{
  "norm": "rmsnorm",
  "norm_place": "pre",
  "init_std_o": 0.0312
}
MLP neurons of a small language model. Each row is named by its layer, matrix (gate and up: input weights) and neuron, and shows model dimensions 80-207. Each number is 128 + 32 x the weight over its row's rms, rounded and kept within 0 to 255. Numbers have three digits each. A neuron's up and down rows have the sign that makes its largest values positive.
Before each neuron's rows, "fires on" lists the tokens most often at its 100 highest values on Wikipedia text that the model never trained on. A number after a token or word is its count.

fires on: " of" 22, "fo" 13, "y" 9, " to" 9, "j" 7, "al" 7
L6.gate158:176149126156124125169130097210160136107093069119137113168138111073142140124169121068077121165073140131154163137099081104135117058125115132173053154154089092163129139183130126123124099098122119128106142076070111124139133157188128164138104147170133081141151174088100177142106106139046128128088127103134180140128151174147111146142180130147100110123082121198144109056188110142156136155180
L6.up158:105161114100125218146165112135129087169069145128175135117152103118163152179156083109113127096111170144100193227155157114131142187146164157133111177102108148173149073063116103106120155145089083093109110136148179061114192098095130089160128092131153103209112133148159146130145122138164186120116177068145145167134119188048136124109116138138148102123136107149159181100179134148090146138081

fires on: "." 16, "f" 13, "w" 13, " F" 9, "st" 9, " ===" 7
L10.gate531:113118089095125158111164114174160095147139076174143111155161118111105139101188108211112152098124135123111149122120149152099096077161083050112120137121144149145067124084121081123135121183165145150162103133150192155156109144120146175151051113126143160053093178130093113140147104128102127099084096119172185171169118094101086156153098124132107114149143138160115140126103106098120042139168
L10.up531:080162072143112072122153134112157129126080118137131107144159111087125122086127182192149115077062157088116103127117129117113154113160090192153136128125156140067103152163113189175136060141158132103145087171135105132090172143088152137071123083160108155134131140138120128150104104085123163141172122166108133138085056123143083179126139166077130187134111172162156106123135184160150153152145

fires on: "'" 22, "s" 15, " of" 7, "ed" 6, "-" 5, "L" 4
L8.gate440:098093093094084172094179153139064121070166076148055130122129156052132128143104167157068115085105061070110093125074124037110134166174135124120152127174116133083204131098160132113122133124158109145124163128128111151131129137071148103127110132144051079094152112118067146053136092099110082068145093135086141134142161133111107156144112191140109156136062130101164168147090103106146087096137
L8.up440:113071171136120122113141169086162151108083156143119084171122140130161129106115147108173133134102115139121083128136165122099107101146075158133124153134121149210153151121142150193092171160111182123133133098115102104054110137144153085161109138140140124138130128151101137125106149159114180147151124120055115113116147135098124111195102113131083102119131167148136187113120156074102170150109

fires on: "." 12, " spec" 10, "ul" 10, "gy" 10, "lu" 6, "bat" 4
L6.gate304:201056104108126144143103143059107149123145085184158085147079133163123161187116092113136201124044106136068124132122116127136090113122190118104132119132083110132074139149104162072130115153169082120067095078112145176141129203135128090127102157067108092069151111134098151121182134124139142145141081097125155114168104107064149149131087148124167155127143078156101141166122108110093124108132
L6.up304:105091132097130106157107155207134155098114117103097113102020133075121111124143147064154201126111163197110099139065119105150148045091143095126112117165126173145036129097091179064160140165181132146116106129108109204164149149143145040163114106135068143140185134086139100137143129126144115165163118118147137119139148132125143119142151148110165093121184173117127143104126138174098130126158

fires on: "al" 30, "s" 21, "e" 17, "y" 5
L8.gate59:116140171139146139111133093160146029064096103141083066080078186090147091164150110094097073192099125173153142170102142083122082136142171116101178142152152112126084104176140146157105070095088115101134120146105157135135161128133136161142156175137111104139086142138086125130151110220098146164130138089132146170116155161128133138149166123135156121083046152140154189137085093178121148134124
L8.up59:106157157103097160142177191165115118154130139139103134088071175169141113143134110098163093111105106114176168192139092163136100134143103123185143098142112109151137138097088155199113110079129146119096120103080135096087129072114064139052163173137111085188150130123232068141142224111151114167115167141133080134164134168054123170145078081052164154118139095113151141157124148088172134155140

fires on: "==" 81, " ==" 19
L14.gate397:138082135098119133113144111145202104117170080161090149138147087145127090092159077153143172093130123111107096157129119171157091074113106118172146079142161134146127102151119134113126096071161147079082102109117158116184112124154177118150154148128098169137146127124143144038099129164187126100138174102124100120124117147115178174120110160088131079086185138100104152123081061152124138143093
L14.up397:130041165133151080165136087135158155092145084127060140106079120138144153062152070125131103121112189116149136135193117121137117114073140127186049158112136131155061145088126159115117145126086174181146144118160156125104154170149099193153150043114114068122150118187097143088137132139155197072115164158151152063153087149142092164137084130094154103132133134140061101146052134134170132141141

fires on: " and" 99
L10.gate484:074144146133128170119153141209123116160105124104100096091119116156162144154119135160104146119087132092112182099125131122139128134142075152114117096111121060171117093158124089122055144111122121072174153178198123125099068082131101129179105188085146155165090128156092114174158156139155152172115117115136156119139112124098184145072136159076126144085133110112112084185087161138115131159216
L10.up484:121138165170144113128140148155167117138127156118109082111150102097118102148170132109126088183133153139126131163179146131120108105148122119109044134073107133175133168157149147164124144134155137098112147144164090141108162149158127096096120050130133133119203129071174105133074140153054146155123098159095169169109165089090125149078120116216086107144085114143157167188142142106071149170122

fires on: " where" 32, " while" 15, " with" 9, " although" 5, " which" 5, " scoring" 4
L3.gate374:130150213073113138133139138173184059142155187130169159094155113166094163099111071155140133056174081098090163102117127127103137130132092110193133118103154114108095156167106097169189122167115165105186170130113149157127042057150118127101158152101117143146132128140141129112125171109109118099126144120095147155157147090155107131111176190132130122138092146083118182129084135103149130105152
L3.up374:142145112107121167160108050113121128125163085204085100159103144116099130182149146153146151188051051178077090065115191095154209134129110123122092134124112128096094126147131118120102130103140127099132145186162111124128143199129158141104192184150078103184103140102112102152130156065127127155069094114116125140166172188126153145166115140113099181074087114117158086140202104120139094166094

fires on: "2" 49, "9" 13, "0" 8, "5" 7, "7" 6, "1" 6
L10.gate130:158105152113124139101097059082102150121172141131104105156168166125112139131107120113125116089173118118189151156060151185147112114122145149196129112102111120169168117133095148161121107137108156093139103222118156132138129083126075090127123102121174080047123087132169071185162095112142179115076112118148140104117105111163117184110133141134187123129158165186096124140107101160120091080084
L10.up130:059115139107143148126077075188127162176130113143083108129127106126101135151128088067139121121158157191077130153145133162107141124152088097144147156139185187174164138105140148091180132121171170137077143099135143109110109118151066137063147116106110129142164145132112111124092172070158101147159094109080144127138182168146077083146148168133077132098097145144093102124123145179122135112165

fires on: " (" 38, "-" 28, " of" 10, " " 7
L11.gate593:129108083107076143086134149132148119116102077090088150065157099102166166113145160113125132108162094140098070111122181141171119098118126134176073172117138142177195133073118155128106104158084143175144125140118108159078141183097109119126101158128140122149159095119094123102168072165113095123114162053133117152159099149154147145135167139132110144134076131135152129114163088131172196168097
L11.up593:126154128100068126078148119112041118116161123156107124156133105136172142129063084112123140118173083151054099132171116111098172128100143137097118092142089137139154142115098130072132129171112169154137105137126137085070164133121115126161131162120135119114117166109089123134063095177214104173051143125068140123183131179215141153123158162104176117095118081134097108155143116130170104116068

fires on: " (" 43, "w" 9, "'" 4
L14.gate629:142176092164136158130133127102144151216133079169124095152109110128157163083104108099133118110156133138115100180128092137132129072147092108145145129137099148166174118115102121152155091130068080135143109146157055069099200092135186125075149062127167093099102125095126113108147130189070119151117105077171163113144107139194113205115154160170141134140084094125136077134074089144163167073153
L14.up629:154139146092051155128115116123070161154109125116111117141176159136170104135110150068194165128135200158098073167103143091136097148114130086164153115077098086088149206158120097119118139129106114128127175109127160068119146125108113125085114095137120119108130135121130136080042125165077078153081214125154141081166179157117129196094172081128137126138135112158128090097061178074071129122145

fires on: "." 31, "al" 9, "-" 7, "–" 6, "ul" 5, " " 5
L8.gate403:126108137165127087108122149139135145148162113110090108126149152211118098123154148129071131118103166169140131138100195149164110111144168129214055171149157090143118163085123159100128160133092063081063143125164076126162097152097154116131146118130086124176062090136067103166121129138099163174089144207094150114141106150147122130135143166174110116090123130142111137118148137046137136124138
L8.up403:106077131056157129126166109172197149172100111184126120129089168098097151103093187116065097188104127154157182092114074150168153107149115133129069208137106168138131140089064094126112189093086096149148124075142098143106126113160151169149089107161090070135177138131129178154091115116129123142148138117168116121135114147094137121158129054175149100125082115122154151084201169079166125159130

fires on: "," 87, " and" 10
L11.gate238:089141100179155138092144126128152078135150132173151225156077084112130165153115108131160143108147097127106135172145144162153139147122089164165121101206147065110083122147077141092095115166142095133136106165192166141150111106153108060109181095162154050157106114144134136096114135086165146120104090074112102133146111155130137088140139139071162063087085137114120175132101208159113152144110
L11.up238:093181083126104137096121152165142065165169163104042092160110093143143144092133121081108124100184129111163152152121144178068152137175160115146135139185195158155113182080113068128034102099124117117107135119108113135138174125129099132126098080119152110117172128152123073128113123184096117150099083156114199130126139115131108117119145125135128081137086139127155183141125118132155114077138

fires on: "." 33, "," 23, "s" 12, "al" 5, "ed" 4
L14.gate486:171084118096116128122098162073108104134120126124048081127155121112152156121138122160093139171108165180167118134098103160124133162147158107143102158072109078081135122163138113133147098119156187200141139161145158105105128072148092080110132122187085077114127112183146135157150104155100202089097086083064102136172086137103131157161107122153093170160128078143167149157101171097173134147138
L14.up486:071091143158157101105235150109122070107100130157122154128112087120128112138138070179126127100096124145175097142064062186048069159117129165136168153169069178214106153070074126157081094135196111143137144092128156157140109146117113153088093112116162143165088147085151109136093093087113139171120150127136185175133136099131147097123149125105194150139107104096149185163154125151151145140088

fires on: "s" 27, "d" 19, "ing" 16, "e" 15, "ed" 8, "es" 5
L2.gate375:095132127159138139127055094149112125102175144154170083112177097113136148160063105104103140084216191164066126076087134123082185144106109147094090195216153127104120132103147125167171087102125156167142127068111144165110064135115085135063088144138151068127180120105147099112104120163111139159100127158123172081103124116140172150127145131101158184143071104120123087145115156118102146136077
L2.up375:091160122149084152129119086099115069129147103109073126120144094120085131136071097114099086103162157149088102123090072174129151124147138144120076121168141130106155169133183113132131140157128087124107109131104132207126107183197123173076082139147108069118164162077110082164164141205070149137197112125162149132173143179179168125148142174135178170168115142099095085164170129166124098124133

fires on: "s" 26, "b" 11, " B" 9, "mo" 7, "al" 6
L7.gate242:086107115172187108154177171054171104155123159147146144120108136092123122164122108103112122116103158180099112143156104145099115152094135099103122202110170146093096132128118159086103145137137138118072167177130091054084125194098157088146125190134095081099180114167113173148116130128139174083082106081132125156109149154183180097140116113171131176106079141126082129180091103137097075145157
L7.up242:089177129188142197102170086065096116097081109115113102067112112103151085118123136156093127147138108051123090179093135157083139112136171110145111135157089171140127113061119116132109174157081134159134184122144143096128081157087160104141169105120131123154109078079155119095130122120114115120123172154152169140092138133184124132142106105127120179089118090121113123153138189104126083140140

fires on: "7" 15, "5" 13, "8" 9, "6" 9, "4" 7, " |" 6
L13.gate648:093087178116144153151105163169154137163150133129126037123096167137145092153067159157082053125188068125154115133142096094108133166150088128103151098090142163121089135153133082174125112181119092115138104111091114147136139177174177140045113130105188115137105124135076124087129106102120086148168100061127167068116124123173159171094135190116129161114165151151115144114155116130084057159139
L13.up648:105162106111137120108075119135069131156152109056128129103125143151166090136109181181127139163105124112082134147151115105127095158127132096116120125100102175146142125141116081132192131118135150142115067181104160082129144101135083064128149198125161146103096149123122173142097091179097068132123103104140176130177153096157108161088141199138165148086174145154091094118150140093141058135135

fires on: "ed" 25, " from" 12, "d" 10, " died" 9, " built" 5
L2.gate21:112149134160143170161104138115110074096113128107099113140091088096172090102094156123121091117110126124145119158084087140126112191158129109073138130142124165120125117129120137097099118107113186076111159109099132201148090094107099182081077149139153160136116156082130148173153077199106105173162134099092175128161067123102144148155189094099089094107091051143101164132172129136164194164119
L2.up21:137122118108123143148120116088155085089150160072141119109100105091184129054093133135088051088122151093185131149068122132127112104135120149105092086139124179130154099158150122121142109146130120150156154128079110163113063128098145163100087131143125123148076124093170109128154094210107146142125163129067143049117080173144137085086124116095111159122075129123122143208141100118127160130140

fires on: "y" 28, "lor" 10, "ll" 8, "m" 5, "th" 4, "r" 4
L3.gate74:129162192115114143133126140137122156118126143111127133107136132084151181169160129080102081112128075108105137112143180103139112088162169166112094158137118104107133134107142098146064149125123180146168124118156112145190094101173080150084083211102101104159140146161120115102170125181149132140122126152177175119178111143148071147163110144201132137145100111067092127100174109209119121021112
L3.up74:141129124127122110158072178157148143082089095080172128144110102081089151076091078092077088085128109107192150095110088163128105180098095127196119116127083138118101134154149108141125105189174146150125138135112143133084102157124168137173117120141122154152135062120143123105140115127154147061153084089120172089122158085163099198160106123138077170113107216143105131088146179108090175140107

fires on: "n" 22, "s" 15, "t" 14, "r" 7, "m" 5
L6.gate24:144173148129143167127084073126098164094148099111176164123140174110111129107147115135062160114113117103194215194108073087182126120096209113139120187176105025063165094137130124133107156096119164083107160154126171136117103192179151091115141178099154137160167168154126156084152107161129128131123074149170179057149174099167150147114162140179073136129172131150066137121113145067121141095130
L6.up24:104180145114134147111118061138125149072157088150204106203152142138102111124195150170114097154119083085210140154161093078148070134135140151168166136169107102154101073100200100071139148133132127127119054107098156164164140131168117156142118110130137139168152112121155154087209129177120092108145121105163155100140148181116149129163125164152111119090159147135060165123149112101147152069170

fires on: "9" 32, " " 17, "-" 15, "s" 5, " (" 5, "0" 4
L14.gate284:140114076144115100049163049152139143115161102137119103215118114104099171140070142112210092155141163109171094070141132156187079114140147114140042119172142169141099120122107132117135153122100222121083093143091120147130157178126094170142192149076149094112125103147093056091134066101132145161158139097116086116107141137129195090128187137145118154164158162110155083165154086132068098142084
L14.up284:091130117165135103066125137071091132102168092177148184127129143158165133108076135127103129091148107091081094157099164174185143127112145127159114141225060142153199157121147135077139161174115202163170097108104113141089146105146153127088162093050153068184145077123111134132124150148180159124201179192128115117157167119161088143196120176111156117119099100135103150128117150129102115081105

fires on: "==" 79, " ==" 21
L14.gate481:128114198128100096154118067157163118121142066089111171134113083109157100135117090186139147143103159127160099169123136094098090106093104142202147150184200190131147153072126172141119090130129147136131082154115182176127149121154152183170160119091136125142155135147113129054173105149123107095133113123107130075163149129123152134106071127126085146125109191162090140131072132167115134159098
L14.up481:200048148125107123089098084153209137120139122176171180185105106169150157095165038148138116125112140141122098112141110148155125114128116155165102142175130123109124124138144170098127091093110126108138160100115163104129183158116096148151126114103127131094109100161100151039137121126157172143174203097120134146204104105156169184087126154142144092141108124145127144157124102092121122131057

fires on: "S" 28, "5" 13, "9" 7, "6" 7
L8.gate347:112117152136153089088122112148159180100149099163118096109123115160143159100105149126134111130102092036221138104130158186071111130130166166102172124176168109118145084135111079158050134131147116103125108122087180118141141122151176120116131091103166117146098109176108139168091147137107068179101176110154152125104107154132120200122183136111202067134154225202091119202177154114149123195125
L8.up347:112113118060118121128156160099142124126099099115060111081143137109118157103134133093091127113093127092146175114102121119076122188159087122141124038127155112128127114123162179145178088099116157091104132141127162124149070105144089113090160163111121172115128113056089138138160126140124078213142149134129133092076102145144109145102155151120115149129141157107166094099104117125153097147185

fires on: "==" 74, " ==" 23
L14.gate377:140142093101120081099156127139193146142119091069072117141118116143132176119112068111210142089090116156114088118098182165149105050114113151159115127180060164158067039103175165161104138132193128168138109132138140111187129224147167106119143120126147100123140166112118155084117087159154104171108152120188155112141057096097134122144108065142099135094143190092086106117137094082131130136101
L14.up377:153091159128106158202089063209144119147134112078140133124105073105136165080157141167166119130103137135064192104167062107126160091197087206158123101153161053127086095155146080149077128131133190119158139120121187087082134160192158154094119097126106156095113160083121161146089124154135155126106169134081085121125195198157137178114182111125079088162088125110117115150061125127093145127090

fires on: "." 24, " need" 7, "k" 6, " regard" 5, "tr" 5, " spoke" 5
L2.gate426:082077144224097119084066122112124138147107084104124090163100183170097144140104102183127149088152156172067154124114156127137094150084114128104146152131127061169149163160155091118133122115078120145078046170177163084108171152185085143128127138141162134137187090147077102151147113160068108121125163101119095108125134120117105151175090200132186132127117167117123082088129123109125117106166
L2.up426:114085158155148111124128092082116137121108104088168102184086151201143160112095109166155107144147104169102160159149137159097082161099131108124133152094166087200167144147115099146091147140074105096124044131188137056098172125093131165112108129122151124172171123144090108120159138125111116185102118082117098089135121112071133102176123131141178132161085084092147112125149099109136075101173

fires on: "N" 35, " while" 33, " with" 7, " ESP" 5
L3.gate169:109134124115072138132169149146148114150138151171169125160163110089146140155134140132095118108189110144113116157148182123129119162151130131162068096109195135107147130155155167134137114151104128076129159153207134083091116099106138193013173136039110125146144118135134141168037106171114109097112181163124149077167126086123074184154154145130119155070107106069098103134119106129196117100136
L3.up169:082128096067111135111213157131105104171152131106130171137168108091147099095106151135152115111135148172057086097187174121147149170124138173136144103127155119146086162115092161109140077115147143104109124195126132131076111122145147149091180132106089108148100110229150122147104068138074158082090122199151094083204187125088111104111110073113088098063119109114138123146114148137167093138190

fires on: " " 39, " (" 17, "." 10, "-" 5
L8.gate572:116100175165144099117114109064133141057166144137110129086109155185102140142140134180101111123106098102106166153110137089129123137131093138120103103138163086155101104075109154072137149133067106104116147155124064135120101117162139104164197144107066107191087148121158056141067104126124143125194075120113135130121117109146142045136094145208130113104132114146097156083151092111133163155074
L8.up572:163132103105171116142106142137110146169095126173123153078149116100077158167169134166153114147102139100134149176120127097072086148107126161149149104147172145125142194112204075097094147114133149126121096105086145157126097121123177163172101155152085131144234101144127130064129154121096162136133118134087176165084138144137099117145089079154058119104112102158140185157118130142148116086155

fires on: " and" 90
L10.gate171:131167149154155155067195112146163133174165148128115113117154117168140027174155120121105125158113157144121187143118104056158103153173153097162160099112159107185111125135119101133163167188167129145085142145153121129094105139162121137157154170106152201124125110099146144136119107117148130104173144166140128082109120156137185151126102137056175143134070123118113175174093113048114102117114
L10.up171:112136149123092115135134082195153158139163100177128155142109133096077153125124125145138173136132138183106147122138169116186119135119151100171220026171094198060091089136149159071154150149117141174158122102120174073127086113158142157167158163126055139132110190171109108157154151162197109170106142128135096174129100130131182116162133120127205150162110155094111148154173105171101123139127

fires on: " " 28, "1" 21, "2" 15, "==" 14, "9" 13
L11.gate563:147096146191118102131123134125169081077151090120094108033105098113139160126173141161104103118159116139110102192145146099112126081154126128149150145175104095123131134166159092105195131120102146053163112149137121116118136121093120139086135162167100141137093128139162118136121102122149133200133123120163162186131105128128080148114115108093099143109113161172068116148069129110103183128133
L11.up563:112090039157109149142130092158142114146160123155118149086140190131116176139118132062116149136075114145086147196129079146228112113122171097132144126171142127127168138140129094111188117063116169143184108102127151159118122094079147150130107122118062127134120139088144120074076108082093152167062069126067139166174143154116119089140119155184160111152136166135143148109067136168141153150105

fires on: " W" 75, "W" 25
L2.gate164:099097149142080075167120114186129142111083156156206138117120104069154131181180133188126100060114135115149086128132165084119076123134142139129065115138150119108179121189154123080066173135167125143146117143168143165149132186123109089112188120097161138090099139107174129112120170111135131105112167132105175124143126082157103115114126102142135164159068113120114149214081137127170157123115
L2.up164:058102102152067138172143103114136086199156117170114118098148109149122133155095090160137083058112094153182155126126152124157102059112138097130101127179132140147125130171155090118094144106161132123160173164153153182190110166125096136105168102135204184105117097118144136108134131129065163091141157130145199086091123119174102086141116116154142160105097120152127131155087133129147180144114

fires on: "." 100
L2.gate48:095164128107107160110162054131099146064177130126179121153134159072101107112123081202145100104163139130088125128177113190096150135103103161086191150159134125166153186119097080148153169136135100100168110148128089116153110128161111189094106118147115113159098092077094158143083094143133086166165112077109077123119143103151113134061137171101139161142082129074172125124126101125153050179117
L2.up48:093111079126034125154162090140072117156161166117110068146126142135094137139114069154139150160151129123077135169146141166126161161149157107140146133103151094189173156107109078103103113170116091144125138161128094119142138111109079092083118099158115095133092136071067098099075125166111104151167076123144110134119188097078159137078103208183152151149104120090186082162138124126153089143100

fires on: " after" 16, " and" 13, " before" 11, " while" 10, " After" 7, " |" 5
L11.gate126:134133122098081083110115112114159110140138167102147130132097054176113094144129105149142114156120181117087104104140133112065154148145130133142090099132136109136111126146089127164149094136075141127117139117161078115097096114133124159099104111105154135187145187141187182129063091240150096110075150193118148019126113104188143123107139135059108161107127062093048157117100153059189074103086
L11.up126:172175117107093147115097095089103153147192123106139123127205114062110191135127143131143139102089139134145162099157154119171084108088044079154121122117136181142144116142135167163114133149164153159122137134099131150142108070140178061179124158104124147124153070154114135101179105109140096080127136103135109145128073069148090122167140147104180121102119095132162162154185133139046123122109

fires on: "s" 27, " and" 20, "Career" 10, " career" 7, ")" 5, "Biography" 4
L11.gate84:104112155106137091123149133145090106146135091183168115137120129092153181159115157131118153121124159107124149098157137155101136136093192136072122144147168164112113090158130126136053153136128144160205097154126134085071128158163117067145139168093159146151156105163086119183113136149147103157200139147128133121130173125196157091111093122136160091169159142144096116141081133107168092074210
L11.up84:098165140118146107080174096111180131135109133139137166069086071123135127147132197145129198159107113123165151080134090053135114126151149067118158104119096164109108069146154099108071092099084188184110105144165124079110123078185147150133120171130083114133146113202106084072135139086119109144173165122117082171160075102150139140110127086127116098096150136097120165160129078146110157139147

fires on: "0" 74, "2" 23
L10.gate244:175097145096090132093142110154134160150146079144149137133132199111124166101092122115119153139106087126085096136136087107083218097104141106130104154146140087149071112130141140141148125154146155159073120156188109132113116121124122155115111107164118075143167175097111085160102168125141143142103115122138114134152126144116141179157109199119090171181180146189111172090065157138148136071115
L10.up244:167084102114149153116118142145128121096150130137081088190185156117133134147126127047138133107137146146163135173160047107115099158099120131156113149131127178147167123164084065113195186110113151081135057122161158069154153145150144125132149145160082147083130099128135152109058094125135131155121163085124151136160116109137115164084158093174075127123171176073123123064116107158117094136150

fires on: "==" 79, " ==" 21
L8.gate348:111108137125162158176098075194112147193165059097124142168130081151109085099130087104079118117117142065074126082158093137052109112133164102109066154107140173147162128101128119154103121141116149120163126100143100124183161166137136119132144070116131070136171191129105076118056131136147163079162147092114188121104202106098085163124121093092113139128123172105095163092071149160123097121078
L8.up348:141075161176134109123094081143186117112144159125157196157161089139107140122172114085119076129127162100148133109200144175110129111108148136114092104103142143153145149116140143070129145132195131115142145121096115163160187161144128140181184099102104156196188156131109093113084139111121157081154113074101144163073143129065090201109086135127112105175159160127131111116115081081118133118152

fires on: " \"" 44, " (" 24, "—" 12, "-" 7
L13.gate461:154147142138130087150177081043114145126180047106119161098127154089152171147047103148082166133099151158138110171125105153093107113151112115129159054144167151152131107161121116095133043177128155057137138204112101149156120098195178088087157123131167120132171165110128121107143111150063124166109136116100127154113099155170099181201133059140138126126121103139191088111132082130128088135125
L13.up461:104178102113116151094138078161130108153183103103120125159130184054194143187125127137148155079155168153144081157057156080149142124123114132139154091072113120146138181132133097104103147116107074094116140138077161130135121136100130120175196104131135146192114180134180136169117105143139126167095152114144131152157095123095108172173081134059130088184141087164149089145117120153154101168100

fires on: "F" 30, " F" 26, "f" 11, " imp" 5, "." 4, "ph" 4
L14.gate118:134087113150058141063164140162110141049134106169163117105131128126133116109168094163101092091166154115162140136149114121138118122157114083083167170102166153135166093116151077102183128093162134170123096162162155150171115071153110089076160066109152114129194164122106115119147142132161149158090104124152130125176159087095168159113101104139142177157088131178108132181122107185165110141155
L14.up118:145097059107067112056134123093157106143176132131139100104140144083106126110159157172106152097130170093127104169098110093042111181139131092125198157066156147144157158123143157076204100076123126097127129116158134113149094109084119110109103098142134117109103159099131161080146163081133150193083140098149160096116109175127188161099094137103142148117129073124161067193096123196166139137089

fires on: "2" 95
L11.gate444:118053097111133149080159103160163136099162096125139144129093089152133121113147092100120111107100106171121103141148129164112084105086129125139134100100075077115108153177143143152099080166169147078195115134094108138085106147138173139169084088162098079106125100095192128159161163131141089157106131144138160141112094075105086109126072134089117134139145167131125155155126120164147142078163
L11.up444:197076129142067142118121079172110123073194121157095087128194123133099205125185169065195112131150102152122163177109126072119096141186136092117137181128176148160144153136137123126185198111159164111124137124100160143113159130149155187058165092122133120128114136162129183174097106122121158122075096159142114166162139132102101126186153165126193116108109146147120154043145085160098159133166

fires on: " W" 59, "W" 22, " War" 15
L2.gate125:132108115143065103135081056129108152134140143132122160088117100150150138152167113174133056089201153078164069118162082135088107125140127115141080138145142120177154144148136145129135138116124078137145127085159150132139117144177147102193174137064130138072176170151133116155190161109159127210115161086132181144142089121128109136126145135104116138136090095166161159160172203164099096112084
L2.up125:080109059164102109187149084112137150179099099112085074120124132136121110162131114190162082119145152056135096106147138141141143102131182111151157153148125142139122121169160158128097090091130134129111116167162121149138113093132121058143153137157145160114175166121094110177170134131134120141118117127132093139167126129118147149086089121102119144098068132143189178099138173108133158147121

fires on: "==" 33, " La" 9, " ==" 8, " Le" 5, " De" 4
L14.gate470:099098161143149205126095110174098157153192144111111099144161097153145070116185136154139127161179114128082176156145157105145103126105059127205093135167184136161114156197127107155203125124104151127108130096098136141161133158129140168148112104118118148147118124121122040095146114146170173175148154152165097159129156158121114136124101146145167107132117174151138196161095142029149114091157
L14.up470:121094090106173144105106085113146168140090109129157137123086095126090154123147076137114166105151151121149128163113140149040149130051129112127122131137152067229101110122173165119073152140184104123103155094110149126212111105164198096120171128154161090132125104177095099107156099181121142044119139138136190113107099188169209111139108131080130097144130132158100158113156087121146080160053

fires on: "==" 79, " ==" 21
L9.gate73:089092157188115098116126084109125119154135088074112120162146061093081139101096064124090080080055118127103123136112167081134105054178169143129119184118173131122102155161158122149123072072105164154122138127127111093143164150175120158116143111115129142154141167149112127110148077140112141104114164124143114104090128141121161132125039150098083124110126179128112119078136065099138175110103
L9.up73:154121161130166106112151103119183076150127131098143114151055126099133129058198105115056122108096139129133173113197103157144104054151071152143132155132170151112074154134192078060166149136098118137102100148131171113164141174182140163150111113120105134135110159138085098091145129132142130124143167104130143137128142148124141137132173143189075079112078177148077124168141195101142152091141

fires on: "==" 56, " ==" 44
L9.gate221:124114119150149174065170105172168111151140115098109063124144129095168099110159137062154133129143120155085110134222159161102135138108082101080137151135171139181155180150133089101134123157125120098140080157123164163136230140104174135135130087120153211148168159152129148056136110131154156140145212126083111054059133122086156123126173149128156136123134160125135142107128189063081069072124
L9.up221:195094184152141086054052046137134081139107127093135102128124161120148115085094071153148154133147101074171102124129120189154135073078101150135161082167143113132125144146123154134136081105118116104171122140125177157137147137136104177109108032140161140088148152143115161104131037134149086190106115132161141124127137130148149181149072087118030119071116149165154135130111128130136128155069

fires on: " and" 75, "ud" 5
L10.gate251:131149133145109156154132099085110089179057125100129114112121128117078082082148143091146131113149172115143185122109140118188085134167139198117112107087095051131085143145114110120145150118154147154138147124215200108088090137146207135083118149146127160129089180113186080185134106087155103162132129115177147095122158140140134121130113152106159160132170128114094150125193133116162150112167
L10.up251:138140163129139143129171158141092102147074126089108082112123138132174062180128132141153121129154148161147189188112157143139111107176099142141067137125220118150108111095081123132150244122183130121094121099143028186175155157126125060072136118141134186118111117122104123151117110163084158161080088142108170157161136141130063153146124208180124111082161130146144104135161134111128148136100

fires on: "-" 21, "ro" 12, "." 11, "re" 11, "har" 9, "lu" 8
L3.gate0:155151140106128100147117076132091170122150154179096083142126152129096134107147125111100104091179143093156108090142137133088128083123089160163061128133121113071145186155163070127130134123170079069158149138153180169150132156151068206120126130102135097150176139145127125073156137152114135170100095134072170093130102136123102118126160174162110119095084133114117170181139120103136163168102
L3.up0:108199086114069131125160088144148105132120123072177140127114143094063193140112099146150135107104087149117143081157140082107181132095156113114142124131085107104098144136089168118115121238166105154147096139086037094128096178106123104117133091165095109163106175077038113128121130114107124075134101193157098166083163126136144123175136105113180102157140130141143115105106167127114133133129

fires on: "'" 26, "s" 12, "r" 10, "y" 8, "z" 6, "é" 4
L8.gate629:138073138185071140095168100120146083107158131101087122165138110150125106108111101137144134126144133133122142106174068099103104134120103133152127104118158154068134105113132100164173068155172126104167160172069058160140119103208100139102129158173122089083112120155100110097127138123085134068149172094100208148101125121128134153133138114152098176143095126133120170095185102126140143032158
L8.up629:102140136161188154135088180124160148123086141108082072086116102138135140136150104126091082205153100140135135110171157083103104100131108123059139203197118124153092097109080205091130115139103148062165150152139115099143096116101128086097143140069112134151141124105118142088096061161136145136157097098087166142147110174154172083131139091132088116128143160133133140089112156090118130102159